Weights of a small GPT-style language model, trained from scratch on English Wikipedia: MLP 1024 tanh GELU.
MLP neurons of a small language model. Each row is named by its layer, matrix (up: input weights; down: output weights) and neuron, and shows model dimensions 112-239. Each number is 128 + 32 x the weight over its row's rms, rounded and kept within 0 to 255. Numbers have three digits each.
Before each neuron's rows, "fires before" lists the tokens most often just after its 100 highest values on Wikipedia text that the model never trained on; "fires after" lists the tokens most often just before its 100 highest values on Wikipedia text that the model never trained on. A number after a token or word is its count.

fires before: "|" 32, " |" 31, "." 13, "\n" 5
fires after: " |" 75, " " 6, " 0" 4
L5.up772:166107105122145116117120104140186108099102181119133116133152123117094050036142121104194170087118132080043106153107173112152121153104118064111097135120136125092094107119116111089077187108054136158155155086062143154157158108074147166138159161117139096168071140178162159182092130130132131175153176093139096116112146189141121170146134061130175127159104118129142107114204165148154091081152
L5.down772:084104121104132102068100136114096129161109145133131159146161122149117156032109168153136139120130097179164097155160115128182119129084175132183090085151071193125054148119136148132144143144103138100121089093176131157127140173123062069159170108093180129118114152092169161107162137143139144149149130129136125165157182110090161178163179117189143126086151159101146157174072118115150151074166

fires before: "\n" 30, "---|---|---|---|" 18, " " 7, " Party" 7, " Go" 5, " App" 5
fires after: "\n" 23, " " 14, "|" 13, "|---|---|" 10, "s" 10, "---|---|---|---|" 9
L2.up931:136130145110102133169126130149112180133170112187072094110150175134129116133132121132080131147081128104121089135133039112078170115141104148073166157150138094145123109110128130078133157127133122130133103132105058124147123111125159160118114139152121168089133116128105142162167118168079143127120143165160100137093155121135127101129144109153061103133075153129178103092182167121119153137076
L2.down931:126169124084128179095103086133079139128115114113155070146053077107153134213174120116096166124098140084092100118166141135073165096135097133128065103088118179110123108109089116047093122112118141168150051100072108123089143080155161158165120136117209138127152126160156124133125139126097118080119240108176127110077106123137120133123130078079092068075097091128148142179156139090142126092142

fires before: "\n" 62, " " 4, "-" 4
fires after: "." 62, " join" 4
L5.up15:103107178136110063091145155142084097082124153115159109121094203127148135128169085147204196219158096145096105037132147122164128120164153097172143128145141112139116126142106176088126189126120099157124167117179124135121125116156113143138111128127153109191143110146141143109182141117095091157115138114131108148138048109164084105195159194127086125196149135088155118148143137157169176072093
L5.down15:143095137151110105145136089171113118090123154120127120096056110148131133133051117182160113155098144061085100139132111054152121170132107124211138164067029144152070131140138103108149147120087106116092152139170133103116117037099119117130122125093091125117153090085138112126128159115133041140111187077163173187124091157146080083128169118100152157141128150110125172134122113134144101110134

fires before: " |" 68, "," 7, "." 4, "+" 4
fires after: " |" 79, " " 6
L5.up645:089113154093076118159159092066126126151090117173087117081079084133151155122121143106173155155084112055145132113121133131166106112093086071188154162183093057135147132065139166105117157156081165086146134090160138133167137125109128121169119180123162172127122114171153153113115101162082124116100115121183100163113142107097155067086140148155154177138127092119129034133138178132102142113135
L5.down645:083097102095171134144147122071153131067161191093156125142135122112173099120112173122118078088092142063097139143114086130139130086134110125080118128115106143134133089142131076171131112096133155103183193147149140109131125207125116125138086089142105191124150142127137127148158116159090104096123061146118155118143123100208101189099102050133097107164170134156113146107130106114110146121131

fires before: ":" 22, " |" 20, "–19" 8, "," 5, "." 5, " –" 5
fires after: " 19" 32, "–19" 14, "–" 13, "–20" 11, "20" 7
L4.up896:108166146126085111173110117123114127096139083165149143133147139161121133071093107168210169171118155114073089131131184168109118149118099101126155066085111159157144129143123123242110130135113101125127199108133128104155145127157100166120124065143167088149143101138194087154086129125104074119079086161104095158120131105119088111163123134120094156091138186187164119109112131118140087122087
L4.down896:169087166132170108093162109149174157123128083137151139161106122140135103088134092120105123116114127114195145134099112130191106117153099153174107161099095132091126104186141137080129142117117142137096132153066115100145094066126087085105063102079116150124104156171160105108122103136150062111177137088112151086104140146144081124141148119119173221069127116120079171136105114163137145194109

fires before: "\n" 39, "20" 6, "T" 5, "S" 5, "E" 4, "F" 4
fires after: "\n" 61, "s" 10, " " 8
L2.up75:068196097131103153178126057107139103106129153172142138141100151081103210113111137117079102157091152035158125139124116106111140111147175122148135184166118155155133112094167133116123157122120124154071092150103201121143147111109088151107117116154165113140127151124156150142128102194126158105118132151171100166098049142146104091128175109120155127156057134127136128161150161140145139142120
L2.down75:153134124082122128159146119098139132112095172143097120128134101116145134140098082065143172141091113125114124106138131164112106136062145083212133127135102142168113108127146164144106173055167180103134154193131136101126062134082142053147061177120166093133127090059136116121133120186158111175147131145146088161150098117105120078144110130098174161158100132170106198130145130206121170136151

fires before: "s" 23, " |" 18, ":" 8, "," 5, "." 5, "ist" 4
fires after: " st" 13, "our" 10, "or" 8, " game" 8, " vote" 7, " Go" 7
L5.up537:201139120168074132118086114064105112099067127159156106120128117140137107135085173142094150187146117067173142103127161133072154139197182087120127109116148101099084126128108141199087085121146071166116110097134105168084121157173168136161125074163142149084082082155136143105186105082093086148146127136132112127128085120178156199129165140158127122123172132123125099146145131101147092128087
L5.down537:121097133089138110130107129160110182135083101131149179124163118134114106054130129150187121097107185103158173126144132106129176063106160096142162065158149148078168118114182102105197096131143076102077140145088124105155094061127124094099086188153064142181102136174164138049102122137109126120130151205175126171083155155167168076189083142129058152155092138117125120140163091151107181134106

fires before: "," 28, "." 22, " |" 14
fires after: " |" 52, " 1" 5, " 3" 5
L5.up733:123091093147074166166176099161147123133161172186106144136176147104143135108069121116161157085094133151131197134159131161125118106112148105172145110089157134146141146130084116108075150116126193080135128135132177112129136109138125147158119121121135100143101090090093129124176130114150152082156120174079073127118094107134101101126169099149125121131157096209143106150107175158167150106110
L5.down733:115112166133151102106101129102109163168127191151117160112126117116122175130127141137134103137131223199162128148116118173167099190124160094116157120121113128154121167149191127192106123138184095178114130121107140125068125122141138162131068145078129111089115105162174096197116145167126102150149087161128122112110157115121113124087144116097154143124105112126128165193106139085107128126204

fires before: " |" 46, "." 14, "|" 10, "–" 7
fires after: " |" 82, " " 8
L5.up197:171126130099109119108142088136130082072054155120126131070180125124120150128129103073090081106128123100077154193110189135119166145140125175140143163140051075105121116106166144102096165119033147206111097131122114099168131088075152137109135084129134130178089116188132088151133128124076137152123155129115119136081143124109061097160107098133146122173146077102126057154185174155146146105153
L5.down197:117104060115141116159131181155183082144147195162116162147101179095149141124152226146188145135128140126080104149124125173173156131144124106077140093146052111127117145204109088142163111116099134106191164112163141123152120205094080107103132140150126181160135170093146130130118093160110150123141123160098144079161146108210107116123221164129190147134123173119134107118115085104104138096133

fires before: "|" 27, " |" 26, "|---|---|" 6, "tten" 4
fires after: " |" 82
L5.up465:141092121170093055114136115102127125116104159134160144099133128103179153106098133133168104120150096149128184111136173161168137136135125133103145142178075121140176107100204175156091157127079103122171098180160128138132112084083089039154131121138115139104151174138148152222149090129112128166146099122141053067098182119156077087137137134140132129144158147101120049142184211148104105139126
L5.down465:099106143076146131149160165123111067107157108122111187125102161088082153107063187163163122104148127153110107163172111083114136091127120089124126134164089175156125153151161099139136144110132148124170149103121153145094129140125097115117147151198115176079165131118135127133139090118122131135149090128122158117158147120205168205085160124170127112141184128105058094147097115099136116134116

fires before: " |" 31, "al" 14, "%" 12, "ine" 5, " G" 4, "e" 4
fires after: "." 32, " |" 16, "li" 9, "ic" 6
L5.up501:106134104132198149097128138131146092107144112154138090141129140144132140078137196112145104161115109146137099123131079066106158192179120111077128142159158170179102100068144129126120139168068108131108142118110071121167167058148087093129144090117152105103099099128162137187125144095099081144165084082161149129139186072105128160080098089073122170121093108180132113107141154162157162103135
L5.down501:115198170100132100156148088093082173170109152150084101179136153069140159162151144181119123142148074164149136128156142159081113090105116123074179114103084088062198164179094100101110165160116132151122155114159175148166172105095118132116132108131151131139039136049127180123103098126087153199113160115117094096125108149188157156108065207148056139150107130143146119145127109169186134147148

fires before: "\n" 39, "S" 6, "-" 6, " is" 6, "American" 5
fires after: "\n" 33, " =" 29
L2.up44:082106149114192145136195153176090182160115118092111210154183169150123138115068155145155093160160120097106132116131052093142086068136149196101127097113168151126123107177154149101097053181038126119086167092102094198134148124165159116118111104108139102112099140156141091118081115072115137127139120182152122148131166131139126133127088087152130119131127163148134132076070145157121144155154
L2.down44:032075137113185103074142148120058080132159103133112152110145093138094101130097112143244109082127095098099173046129123135069126130108166137126105145128173096140141102130107135062116150151212145161110077120090124130091121153115151132138164156104157112119092136133094110143204165092134153082117155077119157127148155099102120140137151065163098167120157158158115139171099142186119064133149